From a checkpoint of a small transformer trained on Wikipedia.
Architecture: RMSNorm before each block, no biases in attention or MLP, tied embeddings, normalized queries and keys.
Training: a variant of Muon for these matrices, 1076M tokens.
MLP neurons of a small language model. Each row is named by its layer, matrix (gate and up: input weights) and neuron, and shows model dimensions 0-191. Each number is 128 + 32 x the weight over its row's rms, rounded and kept within 0 to 255. Numbers have three digits each. A neuron's up and down rows have the sign that makes its largest values positive.
After each neuron's rows, "fires after" lists the tokens most often just before its 100 highest values on Wikipedia text that the model never trained on.

L12.gate801:070091118160122125148140158177059140147121102138164129151101143079141139106145133133121101111103123118100122119179214167168146154127084082175111123145140130135200140133117149156093146092117118147144112096195143133138115069136233126099110152123164157103143066092129199143058156121134126124170166111133069179183114169131118143102137098131136118177108131143122159118092092095178138102122080052120134121123102126123121145116146137102169176133157109179114136090181139163143149181112103115143051177146133153131116120093092107055117115113213144096126139140121067127161071051033131061
L12.up801:126070127132131144164069183099143138119158117091173137164105105089116155210138125109099135086102168097124187143134138181153068163060088140145111146161073140111102122064126132131179151120131115117122096165139126091081088123147193125149119115124121144130156068096158098118139121177111128149178109107106106156174129143161107156075078100102102074118105161116165181066112126124100093126173175097145141214105131119142064130149080067184146150135123138116163142105184109161100111117115143116141071153083203075133136154086152124095092122116142080097112117105130141099083075078086124115
fires after: " "

L12.gate321:103081132089129127130078163083138170133211104125154101134083130102126150134169184108133153097082126101111079094118095137131146151128160154070200151108133081086111124130124120104153142113135163141106135136170150131145168092102101163132107117175141116111138143176169168138175117137119101090143107129132210095112154163157117129086116095154132095143134138130125077127232135132141102178151059136152140124111178105063121124091108149172119146094067103120121145121134085121163118086142140158114163127172107100121133139204108132109151064138128113084134124129096173076139080204107057121
L12.up321:166119131135120153077069127138105094158159061076126148112139129149119113106137129080109125123143109165150136135125175104107166101098064154083098133157124066155193184155188180122148116161116113143099157161136104175141163145141131187083119077140120169113097183132114204100122196130146120143113115097085157137147093173150120119143132074137114106130111126062182155094148126120112125196108167144176109131132148112103153123126067119124159120125136066170099047139163087150075138116098133151157179122163081110153104136173076114101120117136103082115125145107097144094114132150095058111
fires after: " ", "1", " (", "9", "0"

L2.gate223:136082134141156084144112055141099086102138094132111144108086110096153150119137123068115124146129114125087138160122129106088195101136175179125089149151179075076098137134153138132148159113158123165099143158156154084127139133087101078128114049125142150105221115101115108100141204120134150122130138145102114109130125173161085123178096135113102085124099139047166128139133129114112090126132132092046146142128102119161127133143168153137076093142114053197166159166135069103107155201111159177122143160103172138136143086127172181157105088117101131157114073146099141139143216093169169107
L2.up223:154108102158166106093116144123090125154078195110110139123161137105090093136085121100166129133165105061162181122108150131081174114176101186133047135113160085134158121103113101161121160143137105161112085107153125113143159165116087072065111124096138095070175082065155137061139172122138167159154111075164130156172149126107131097187050114127110123089135123056216174128132102102127136144174134120119130094110149077086117170142137168135136136186131082176132179104136114074162084137069150137118163190073128127184152099141153164140162050095111127134093086080125109168125175117159164041
fires after: " ", "1", ":"

L12.gate844:076119114049111140144131145134209160133085084152066114167064193136143103126087078089088182135129134069127078101032134133122069154096157125129129141112155122161123137159162124125118155097139141161153141057126101184146087152161123136125061169150101189107109077155115065104162076097100152140148090137118134141129098120146185129159139171153115087149145135162152120163112139123175126121118124118137108108106122108105116161107087186128123184118150167090076031118114159092126132130122122152134074142162154128155075148110143116082140154206150121143198181119193113122127116133120174090
L12.up844:107101143084156130076117178112075129115118115124161108125103173159121134156143145150139132152124216162133112121064102177101136133142128186105079114098190103102089124090111159148106155126177155193105100130107163093088144142151131108107112130229113132103136073155114081172144108118137183145105166126112102155134149156098174114142139133097167154134141117132108119128139144161169066105162122107114065112101115076144117116121071129137121157126131157148141066144091150132143202090134158193143119171147130149098090149115141170143120137162134150121093100146172098060184132159127108159
fires after: "0", ".", "2", "9", "1", "5"

L9.gate654:108130083101120140160156131153099170178117144149122078083123140163104092166139174120147103164136099071127122164133162174123095094094149058156081101087139108121122169180168116142121111157138115132140205094126144143137130063133109106142088148137107213115096127143112120087136087105164095136177154081090134107113170127140160082121123122128074146099085101094130181157082119145084161105098088101040128090166123116074144132147174139059147147124098130151168147092144103108129095112104150173148129181152182084104139145044122123061142121145127129148122139170163175136106123164122130133
L9.up654:157126162146095088137128085060094139135104151178165115124108133127092094079092122109092116075086153157157177069107098119119122082094126142133130167135149142080097182128103134058144138072095108138076083134090150143161107155176175140115178111195138093132124099140125073192119158139116142108173164073093120141170115105169163154115131081142195138108137150134151104059166128145133100115119137142147147135053180150112101106114093045107133094142138107150064173182133116131154210108089130096142075132147117106108167136120141106152118130129149101137161163120198139095106120124100101075
fires after: "1", "9", "8", " with", " for"

L10.gate967:137102118109094138120153175081105128158166115124178158171174086170112133141114072132115141071109172124098072192147150142155133120094147192118139139119186144117107173136102139100114177087198071151143142111115126062106077138098150148142154093128106095140138107143126095223103110152142118118108113131156121119106113100070161126147140128113100125116087099139143120171182108128103179132175087181098161144119202146097104166090109109141162108097093190129094150153105115125143155134066166102138094108100163147097155131124080153166113125135085155137109111110150160146152147127129120132
L10.up967:146078115120098185136093198116101099165122123125142152132082152066105056154054154141101143150176186155110114097117089130143133175189135126156113093152129140177125159117107142106051168117105167125104115096087120136079141133135095174171106154137115119168080087155120159133081117119155126183130098109144169108118092157120125116100108136091096116100084196132112132191128176132146057097159077104167085073090122136132165177123116113067131144113049121122172090175080119096094095085110127166156116090080170089121112173164128095200134170060077095108124139092178155104116106177144170093
fires after: "0", "2", "9", "7", "1"

L2.gate1035:128152143142140120152112142108123219094130092133100086155117129117156112111108141123114128094159146165167051133150185142055154162165099114064137045081131075137129186159164138132197126140124111161132141139164157137157161119111126119153192134125135101111201139121177146161140136114118056093101082145098123109214153039123123130108140125159177149133117064052147099151137066153175106120147166154122165112133124166059114118181110116144135163181098144149047125196114165122165126166087158164085162150166089170150190172152110115102097145148098152081114112138095171185113161104160144129
L2.up1035:182163142061107117146189080098103146142128139117098147132070121197181115089143127124102096127118154134097139085122145124142145121126113146102120121077180097075110164119142120087121122135141093115078132082146183126156163087120155127114139173230128125154169072110081136140142136168109128158130091125160195066099166067165116177128158156180185131095128115090100099146150152125087140114119103147110180106108136089121192093138153116175091077147107104141140164125125057156127116127105169165083068125182108090168161172081123120090098085144106132117160163120137169150129158165109122084
fires after: " |", " to", ":", ","

L10.gate395:186120132156075133129135164097104134132118164138150093130077122103113134132083107141106126137121124132131111176129133097185122113079088105116169147183078142153154096107190185120094126131161183130140192137163101128157145119115140152172113130115102031108137118156160103118127166097160109069127129173179141169176150155136120107127134151147228174119063172179105145135094139128140183100077101100047069165098122138126134103140148148048153149075082111124137148085096185197123177165112159134148128117100176124144197099124150113136137122199076110106150096145085149155098112114153103170
L10.up395:140105161153165127104169160125119077162148142124122137140120176122101084152127052143131080096181152116186159151170127114136136143129174112145170116094123203126066129088131113136102097161116189130098157155148085131210121144146071122073158164127082160099133153152184115159151109208100158166156124161150213182108165185079114086144180138154149124145127194131148128098112109119123140113137125097148128126117038163127103086108031121130157132118133127164072133123124107169082111142123158102116121163145025104129084095148115089119133084126084138119153082120119183082163145102126097164
fires after: "1", " ", "2", "3", "9", "4"

L4.gate198:168088096140105114186134132117153145128187108113112130100071144131181141121084186145203088145122216142159138151120077119142101109128102160126162126175156116141160140110158109136114137108115053125148150141117164151065153115102091097165160100135113193103142173118104119074160116134054064084164177120146127167137142094137148090123121165088078144120113115117134111121092111143125065129107087181099125149111091186145136114168137163114135149165140127114099120115144094140129151116144108141070171113137122106144154153142150119172093142133084136081108100137103139169163149102117137106
L4.up198:165084100093143144100156128116174156139193180091134127087039118126148112120126191142144103126132106111171116143212105136110084135141064186179165083137153122176138131160136151119132139063138102148085175103142135120085167138111077095124092162143105157112133110107154128166120080144113075106142207121116112111188147099136148073141096079099130126163108125107144117121112161064146115056124093125173142076130151148116097153124169155167126111119098109144155098115139092094121129150129169150179128136150113113091135181121156149135062158122108169098132192103146161156124129164130166127
fires after: ".", ",", " where"

L12.gate548:129115124093140092125109104147132113139119170168149117150222095133173192145122140133168181115107117102107119126125168159179066162135154079190049142133146115184143131134095149150144127149154115179135110130148121177112129106108118095160120146114090158144101123135099136088118132104111174148143107161159069168133109177167124134083116188171180109115178124154115095153168121106175127095170109118136189072193112144156145112110136114175124121137126134083089153097184135133153141076100121097127080078172090112125130118081089093153108117163103094131194129107137158155096138194065130136
L12.up548:081125152095146133158133086109123190142186148138198089046105173109146130143147148122125120170111165171167117162148155099103127150115129150156036109070132141110144144121122149133143126146160155128155191105153129150053119114124122053128164161141105154151100124104119171093118142105142137166150170179222121169148110085180140097109150122123136141118150122145119105185136131126176119159114100099185192111186118159124156134122081114137185139184113165125065164164103128149169117074078153155133128083148095122130138142120147126131141153169172134112095084093152121078143095147188140157
fires after: " |", " and", "|", "5", "2"

L5.gate32:152122120139100128138193114139126167144096116038144128070187133115112169134088158115123168079132113070134149118124128195115120148091160133090177173149145162116168110083149070102124185153102173140110095143140084178180146148135117161116168162094105093107152097083134094163145129126194131155119139128101158132142131104138080161088108050225159097123056134106154068083150130145101171106117165120090101167119119081140098115103155142089132167121115140192128121127115065154113163141133181114103119114129148136144126146080145157109130195160145109103074113092124155149130122106157073128
L5.up32:128055129139173087101176071138110166115112130110165149112097169162083117116144121116147121127208131149187094127145144131174156086144157203137102163107092142104133147102148122146130144085105116196160113112121134092112155114072149199167116086137086088073133118102089114126105114070114138096103117145087145148097119123110070132060091120086142110157144171102147140068057139164148150070107093144153133125069041140119106187127218133106180117100151125160106154114121090090145139080093166151128096115106160124075108123118119094171197089095175172129150120116107093124130146137125110165
fires after: "1", "2", "0"

L12.gate563:132159103105141114108088129147138123165144113097145077153112130164097070107140107071141137096130096143139106146156166121172141081189067160160147127118174095097123139114148113149051032074162148148154135095120098122133166088146152147052129150130119140159091038084073155127160086119127115115124111162155057165138107193187204132174129094108130136140150139105163146118156107143149172120144089101093078121147137088132107127101077121103155126085138176139077173166110207136148124088118132156183094195163173108100110170104192127144171111098129147145124104092125119120140124095063109175
L12.up563:165077158120135104040134179101081126208146086096104101136097095204126173197129117114082102135148148160099060176117150155141121155107148150095122152103175156139128106149182153144137121107133113119082096128081107069135122067124099164124145149168134132129196115113126130097211125159140102185068092129135137116108145139060129183149121177160128156134062098134144084123143066087162118096153113133146111110144070100169119115095112147094185136153115129127105187157143088116111150108144141145119177122154126127138177099129141116125120153100063136139081169100157154116146162109099097155
fires after: "0", "4", "3", "9", "2", "|"

L10.gate107:150149119118102135133057138154138155160136180100145131134104146101100189091106126142165077131145108084127117174139103153121109082046042185165164115079066106123173132081134140157143167058156111180134128067127182061113082091163167142124116124062137151090160151122097119139121067090127106149143126093184087170114133153108131059071162058138115109160134106109066136114129186171173084118105131156153113122111088158097165139137103131110117160158104132083166137076190137136163128104136095111091098115185141066122109132140140100205103116168083130084137095124112180203095083112134119153
L10.up107:070062065109132123145103179103123120086136108150143121120072075158132092185080098125141104140110185118127093129100163116151091144092096108145114133101141092147117116056127105084115117143109099089159138110159196131182118157144159065126092136190089088080126157164153181149138162138170084137060114090134087120098133099148097113122162158163134067153085136150112117091088122135163141103136129063103117202206117142076122150069158133113119133107154129125137149180134080169071110146072116147085130105186159168135171148068043117188136104157091132167163146108158106127106155105103184101
fires after: ".", ",", " where", ".\n\n"

L12.gate1208:121122140115109178083074136158098186120094125085139123130162132190193058114092115132146116116113127120160122149157139166092110134091091117123159097110145158112078086120110085170139152096096115124143154144111063124120137096185150151147111147125113131077149084141147080129158140163145085187156109180106181130157127149116102153090100119152137098170107133115142142169100214134125127131143115142073182162157138130102208133132229141114046198053143158143122162119082126147141073118154107104089092165088085125085181122112060097156097060182146122085167133162196104100094147136157072107
L12.up1208:063207131136184129141125108115112078145144183142103055091099144123110094156164105203124117148161148178208149104098129100114175088100083173141130092129055147124177191128132112124135124107142114181111180083145120133163132123155124114128096121134139135136124162098131127140139100139110108072169120147146125127145166110120138170166172106149107124091225115170100191178078105133154106107119099180084135180086163175091072220080099136155068082173142148119115085119113154163142121100132136183051088119146095124124117082155182146175068114147146087110167150116106089105102150142097077075
fires after: " ", ";", "(", " hel", "-"

L12.gate1048:114143138165066152113163125114127136114137166069142087154155144152138088081111137098139145084117095114096149096123111149163116090117100167121091144123088107140135093088136178101103090219109134067111090167139096161147132148150176163095117167227129106146136136148104113088164129125108092117111171118105144142157192086117141144131148114137130140110168108156108109133125181137192110193118141163168147145090134100142173144092133161126113137157158081165172181109113142102155111176121056139103181109150078178080073076140181128141114138147109103102117146120137155144057155184139157124
L12.up1048:150166065187112130066070099077074101090123120122045136127093199144155157127130149108099119133095181153156051146101107092130115148074133205210118122109082128135105145144136069133119128170106147120195095156148118079138113139147144145156131173157082152131124092154107135139136060049118125074147118151155149127127156116160184158149104199059125138164130150098150180164179135112119119101116075172119113132130150109074113148136085220189126113114135174098144149094130170153166081100155106128114141155144092151104125114194089092127143127132095111158160114074099133122132123231125113124
fires after: " |", " ", "-", ","

L5.gate339:091129124152149121135124100165114148193152155066137068083099090113114123097116172071108145169130074092138122079151127150188097188097131138151152119170105098155134145135117145126103086111123190094134133147015150113093168104143150119143129119104078065127101108071134170084128148101141109143149114145071177188120133119042149109093167121086113134087152113161176137105150172151100117116185159152154105175176089037146089072151161116132142108135132101117103107148164135154131137104074123102097149129107112108107121122103160155132106235121112109068100092162115132142095141169147165087
L5.up339:125089151189105123106143020088142111210100119160092165125132090113166069100102033116092046122146139110122087118165192126079080158114117139139105095115096141124170099077136147061142174165099129149113121124070125054142131132139060140109130075123133097094070134097164101109130119090159159133156161151093123166133091090043113126099148142101176114106137105105203191118130155154134145144127105060141118100155132167133110134133159157080110067091147106115113127151122152138130103031107128099124106095094093108106091118168157146151127143175101130080150094150122096186074108106171204096
fires after: "2", "1", ".", "4", "3", "5"

L9.gate1031:141151086113098169145119092129106166101121077130137093078143131163126109124170127105103098103114144126159162133133146074081163105120061103134134136119170120169143143138115140173116128115113115145066073101097042113091115141140099106126155149146210086140121159115147106108152094137179096137089189091139149169115132170125160149073162145070105144169106141129147164170126157145123106091093137149116106116087113103162114148196150088099159138117116166146179136151165139185139134142122117145192092140103126131184127104172106198180097154166065144122118137126122087123200148089137181238
L9.up1031:153059170139129148150108190098170148196123094105100166111108096056061142136144169115078121142099169080180132127082104134130189112068169144163150127158179110151138134091043083126105164103155129079078105171128125150086231122138138147117120080166145101134115092129114131137099120172152162117120128155142185127153128120115150136128136094142115163169074119137107115120120084077191096115146149150104127090119119113142217170112159141124108154143098110108158071144153140094170177098135089158167088128096156122134140130124161104167147119168183147095100141097072099133129127162100118108
fires after: ".\n\n", "0", " Party", "9", " ", "1"

L12.gate447:089068119156143119151126151096106151179131167139083074154027160116096174163099094207078192142079156103116134097182132087142083135149172150169142183104128119094100099029181145141105145151141165088152124134129138142107165120088121158168125121078161103133151100128105122149131105138070111126184137065211095127079145068096110153089120110129101151137163137150124144122165137156123092111155108120123054163138093129115121095143136160169115112086128119088125121096132183136157140121101110111080148167129185138116165094097171059129099188092168096118114160148157130147103116105125151130
L12.up447:129134139128071129143136121111119067131143163077157168084151147107146113179129090153049114107145172166093130150077145191139144167115106139133096164127123129095154133132118137124141110123154110110172108168090131098132183138094100119053116153119122146134131037101109085162079153128204168115147121137135050178121150118140134100109103115106087059161156148151159155097080110085107099145062096085092110164117086145120164130105084118135136153170160136170184205195022139122116150141115178089154149106062122126170108142132147081094119128119130140156139108130133088152137135103094138069
fires after: " ", ":", "9", "2", ",", "."

L5.gate675:149107156154115201107062178118133115125148118151098089082089159099097128141080133140161185182135149110136157105119221110179145173145138124145175124116163067193153193153138135148149100122154076155096106082106119118124138144101100094137165128151153100120073131107151205110096149090099111072123148127144148153120132153181197128099092209068139118148136131167177161179153115127152114122151144123098141166116155126083167141118160104137129124195104154172093145113110101110173124119087111119117136152151099095119092153126128124122108064147140179127087153140119078145155180085149151124
L5.up675:156112097163097160120070188104141155125120090095133088112113159161110143154125123112139173170136106092119157116115170131169163138126096080156187141157111132153140175125132130142146114075155061131120110110059085133164151167123113123124114125090168105177106122079155133140159126114116144113173138123121175135178097183116179108093090155080136068161152108077197182141144161128113078176208132143145141139166130072104154156147102077186195132115161127178076107089146140105139089128135126089106112154128124183106159113139129097116110109107090171120127135156110126179167129126158123146
fires after: ".", " one", " In"

L2.gate1002:102118124083114110155097113100146091038164165198149094116132187093175101147125148146144120154099165162157156103123124128096111165122123150120109143162079155136115192158103086124110112072139107101167178180158169181122133114118067044170156127090040076144138131126144099147073114146069084162145099104116135156148172163115087122158129103103097123108152069131137117209170146115187037126120098130137132094136127126076125129123097141134104116168143140145213166135109145135149179114155110135145083118111086110140095069103094144140146173158081164067135152142140123134151099145098135063
L2.up1002:180119101134127111098136097105188147160150118152083146151108157119136139184114147139185100093082181114133147124148188146149143188193189101157034117116156165165181115160064148097138094123109128171087152184224129105115124105092168114131121125130112064180104143108161140116117030100092152130113138132101165165135134167118196126149141105122090091172129092128129109130149173145117084102161149144178104152090119096146156162180124119126122195142142179152054225126076118146150103138115138070160115167117203160140095122131128116204124158160115131089125118143150073168107138112112173108
fires after: "end", " K", ".", " Ker", " Mar", " al"

L5.gate414:106168124070092096102110152125171087152148105140060158137080118133115110099113120158116119121112100128141101171095097165123151102151106093140152143117086021162195124115149135109128109115128146160168146138139129126145125101091141182108114129071152099136114134088139113092141193151125120219146180147168164172089121092095128065112162193170113091061120137147135141100118175083120118114156119086097163135115070111114066104110171130102158090124162142034170152142152135153157098109155123116120094154135154155126036082118178088136102125167092135028110129168115109099135162135144099136
L5.up414:122191169084089105140131137084134159200114124102088160133079054178112121146126059112139147112071111138113101146147130114145081142098070116166135108054111103157148071143112104159212177142164130157145098182077161094118058118120124149120125167108133121175129133136118164063164159100079120144130082132134099118095094162125185078113202150132079155067133129146179117137124084102088191152148131138098205093123119121104063159141175127100110119123140170085189132205166143132160139100186156106141105094136200143131138076105165087182089117113168166102089070172160141116106101086128149153
fires after: "3", "1", "0", "8", "2"

L4.gate589:117157143099113195148126156096158136129117126054146131096163099164130098077118118096124125166135107142146117101147096149145138079107152092085179143166170165127116089123175105133090120211147139144146139146094230173081124078096107136092117134110165115136130123083113097120132127163095103165153127114096179153155149127135128107136082166147140145151129134120093160130159058120121137113143075099139160105140131131048146131123114138135145180165182151176134093138177123197128133085114176140175145154202122160133141125148151159174098164180114122121199115124124114152167123167141119135
L4.up589:073086099111149116138096148136181077093159063202117137103180103182135102138134167138172124174145132112123105115144079110130165152068093184142189172150229143124119106147149134177113168129100121118158154144141130099105162131124073085095120129111153093145118144108165120127179102132138195141123133158155118162194069166088149168134113180116163098081167165105097138130180164052139160134141130148148127161107120197111095133121112145122085084106115143145159153205087175186129098177098156157136103120139112094135188206138131142160119183073081169101148122184113088127161188131137125135
fires after: ".\n\n", "\n\n", "O", ",", " Ca"

L5.gate560:128138148155114123064106109106161151065112139151153123109162085186160159153152109168224126170056077094131121152137121168107060129135207121104118084070096146091108131159163071094157075124154196163187120151149169150117118165170130175138116079171145086114098069172156191142152177134137128110115146148081151127140133207094147106091159057100095199118170176173157085126129160142134106113118129143145104130122131089115071135186121108126092110097079160132132107135147194068097086097147113138105106146127124134149096129183138158125125150187142148150126130148162134109148127139082160156
L5.up560:123119133164111145134155159078105096196095166191098130107116116042131115119092180131180153083123183173127108097133173158117080057140137156106192128094107138110118078113102159166154135152169129164116125113119137113144126133156102100141145137148152106091129085126161103116087154112116134127130139097105159105142132114076072158158132124092088132123119073116122177120130153092086169129203105126093098117109158161089087139130130122109122108146121164151151110091129068198147158185081129165109103138139119129058150072155137065156076129133127138117129083140134081054074117100158138116
fires after: " the", " in", " K", "In", "ac", " In"

L10.gate285:146172173107163137116168114147084119158117159135137147106096074145106078127076128080128145080062166119092153140181135084140071138102153095160141084124094115116088083169121140113136125037127216125164173114089146118100071098157155101117108127088140126101108093105124187064119105157101105135113183122122235136114126116117159135135118176108151183174094119154116140173167117149152140132084126196139122134143109104055100172091113098128147185121084165125040142156121161137154116131083128113120153163132109103176167095174155126107109124167166121146147083166126135107138165100116064086
L10.up285:194122152153117195102118090132138117117147088142095108091082143129141083125189106183072101085122128091069163115149122175081098165134059081136111142155120150127123099125092060086195160137120150117123170107136184178105102183189129130149133119131141134167158133117164127174139103092140086179155150073148158158129163106075160130084140209113120139098123074106082148097103127148108163159076133178111140155148161030096096152168133109123160131152130122146105152113075171142116085142084146116158137141061130154147148119158173099131116098125102122078142162106153146085071158082183137181
fires after: "3", "4", "5", "7", "6"

L12.gate122:083128187108152105096116124085088145167119133117155150118110151118093119092176178163137171123117122148080148148171121084142099118086067147134082153069151163132168123120150127160135134133114048177073164149120073129126132111116161067103108191126181099088139072177102126117181073120119098141128113100143135146138150086134121153117036127128173069068140129178120159124155128110119170118068091133112150107110131104195090097082126115100151176096122130169153142133181096171164083173147143121147140128108143147156097174059098139085117114181149195184155121106105123138185096126167112106
L12.up122:129172186151127115095143140138138100112144152150103133145119165133137150128144119158101180129149148080136174149154108169102101127132138123168097164117135080172185112126093033132106146143129127125112123164068116101091128139166183141102163143120135118152116131109124179119147138129084190164108173056100108089184111122100120199127069129110157084125139081151142132133148145101166134123169145108148111139054083079198135111083140086127154171063108139134116158136169105163100110169170116152097150191143111114179138118109118205121115097115138157097112075159157124096093080101073163098
fires after: " ", " −", ";", "2", "1", "%"

L12.gate149:165099115143122113068146141121064139106184101174128128133076115163117123147156161083150137172153142078108095168163083154143087184134122110058114141101133183054166142133111165116128125152106133178153076088125165126140111147129158081166168086101127136093094125191096117082135108150152120110169126109119092183124059136160141083124169108122114095143118106146162124064111180110093054156084110130176109136122104127088126160139092122166117080148113092111166127108120104109182161180119106136136170141095119133068109156125114121154136106167134109160136133174095114124160103122084138208
L12.up149:090101116096140140115142137097140082187127131155147152080155174129159125071089139127117088080115186132058161157139089186037184120135169150093126102116101106104113168161110148109148128068099092125127123103167156098122067107113128147104096168161124157188133178142150152155111144132144195130131148084063152131116163133143131133125114156060125078080115145108115101075123161174187146159113172125169056091150135143083136163167098132097098123141132164181123193164141141101124129168107183167103161103105130212133147090165130154120175122105184119166136074146159158083158083089094110171
fires after: " ", "0", " (", "2"

L9.gate238:096101134097110149145075143178087107066138112150085070107170115118030159169167083090129104176109097122125100117152141152158151144235147134184058111137138124210108175111045145140117092144066120108027172105150121084092163101098152106141083186171128138117132108111110117121137119122141080169118035132121128103122134096183121124125101142113143109140200172124191138149087113114127152121137095104170111133126073123147116104132122140144167164138172067126137090144153196117189104079156182096131123153121134120174173089091153119107141094123118135143156120114151120176103167075107072196
L9.up238:131122100133120121130148110098129156124093170152147157096136120070112094072120178094096165085143142113154131096126111117105117127123149157110158097116143146168127118158129145162122158102118142077175154056054097168158172130129141110117118082119133159213125133112131106086107114169100102111152161121107119138103105126140160090132133129168170124142137099118108185109105125124088119141051125135153101185127115151130105207176103120132131135062125187111100130136165162143150099171180166102153168212104097164101139137037142171064116099107082075097152184179137091062174109149117164087
fires after: " the", "9", " ", "1", "8", "7"

L12.gate784:097097193098139120200083113174093130132107095121092138147171171069092128169162165148109079205102154138116117181160147139154144143144085144136123062135167167105154109080066107130109175147102149158097110130125181163086109066146165093113101085124132097086126086125107082080099109096208114094163067139168098150159142166141114148154097089103113141083135066129139171190124135141127109095113121096099105142122086123144137157147151090176180154138153161182099134102181128069133095143145204152137137142215150089162089125131106155136137074051135135081109125068119094126152099072131112139
L12.up784:142100161150129150083090134140083095104135081138147144148141141149154156092080091132122165100210154137138171128065165138156109159199163107072109180234162106087122166143096074112113125109146151166148071130123150145142137176142123122125166134102113163082132115098126089168119127158102199148088161103119082134092174125124160167131151091046058077158119103132173111156077176130149112021129199119158129112136099093136048099097093165122157119187070130125102120094169125145114153063106136126170164132150103164123143158100076156158154169116111095088118093175155138125087164108124184160
fires after: " ", "0", "9", "2", "–"

L9.gate641:075134094180144154150167175162134142125135170158131159108113096158101099130155141118153054134117139148062093150155137125101141099073120137141157099109153168151125134111174131113147068186152125144117186171053132118132137144096174127134094131080153110048159088076105137101104148102116150170160159106138083122092145037058094117150105118174160147150142131109107120081112098115165084127166151145095126120120096125100154145165162187176081153100129148161095131152086112161176129179101091150164151130126151177128111186119128192096085158135134139157139118170136055088130104139198111132
L9.up641:113100082175128106091158193107114092122153123109183151167113097145148170133160155081123131128084125148180169179148131156159115126119120069163121130081145131103122129127118144087144114149153050199105120128094114119145126176140118121085161092101095085149077127128163124117117135200107114090088107114167122127120193150095165165145097159141123091143134138132185112103079148102143137109142148160075161110118109071157157062089190141144117122129191107127130111142131046131135125114121115169113171150103124182168101150170199124159068194062107188062177117134126113107175151143174162092
fires after: " |", "%", " ", " Con", "C"

L10.gate628:072169130064148142165147115137050105088106085119131139136127133130174122184153125111065112118142138103115147119196146151152088169157121064076151143132091139104180141141104124171117128142131123180085062090136101178137079145196183187113107137194147114182196122103082143101099135175093189126149169109091127140145117161060166097091144134088153077120118160117043143155145156167117140160148144157178110091097158162197141152182142177138114057166135198107159160103126111107151135119059066107162103143111154106130125086147098113148126127168150138168139118085133136069158116075115178187
L10.up628:133123144145138145132114113100116138129101057164112111172123165144108079122177156089195096085079058123145153143126083130142092113113118121117080158136112052166143155148110111098126108138127167140147092210135145133089098102137158198165088106155122147137110162134132117152122121165160178097149208107069096157135114132146077092157140044139058151198187172170157169116195116070105097101079138104194131121138116127111104196146142144149139104167125138108148142173151082112110131068069139171158093138071096082116087141102131157113135104129119163109134096118151105169124127094104094148
fires after: "0", "2", "9", " "

L10.gate756:097138099107119118146132121130145106077146120137185088139123200168091117130097141145149100096155197142101155141092123138139098042139111177134143152127136106101157121147147145092147145125111050200121109142115085133121118126158125103142160152096124146133119136092168122154110115131103087117119131132101142120139123120112123127101154133080133162102136108132166171206218171122141129109096081168110120167136145101111108155108151145148150131177125151131111109081150135142110079061139137201128102091188149146146126094157112109105068121124121119160092108122168191178102182134134132113
L10.up756:209109118065082165125097096153151098152163131142120147123111157145133140156117158150107132136125153094133169135167132150066143175071173126188115106087093116159108098163134104061140112076122095135151120121138199151136115056168139102133122159128109167144134135106115211136121146113123117121095096137061104153129131125156143129152122139083154082135151163109135125156155139093160081105148074125148142149134122137111147068129148132131138171142173147124094139151118122168101076075126072127123108076136164147139143138183123121169116152097128151170066112110161133137149159061104118178
fires after: "3", "4", "2", "0", "8"

L5.gate1068:157122178152157155117122092118126127084097092168167116088125165165128134184058233162172150153116130162105115127115082137138155167183141073145136153153149124094080110127114145116088138094108155156099108081183137156137160145101147087129080142112106075128125100148116141134157162149084121116124097152163160135109140146162161147092098099158131159082166105141195118125069111112085132079145032101140097139153165083124118088145136171155158117093144050157112097083157130110158159185106092201150132195068126157105124096156169098146103122113126107142145146088095172098149058160149163147
L5.up1068:126127129117139103105167135140150096176051098101098129129152161130127133187121136079172106113126104102118148094114169136106114124116110129141126154117095123156136187111149135199178116112129188137169123115176107193123142128127125128132096068129127011103109139121151056161121198111104072134185090130100243154116136103127152090145122116108109157113123082096154150086077072113132160124122050098081107142139161086124090113188111055099089110095134110160110155098119141137133096145122154169166167141131052165163140132190200130112163161075124159139168176121149139069133104111138154111
fires after: " ", ".", "–", "1", "0", "-"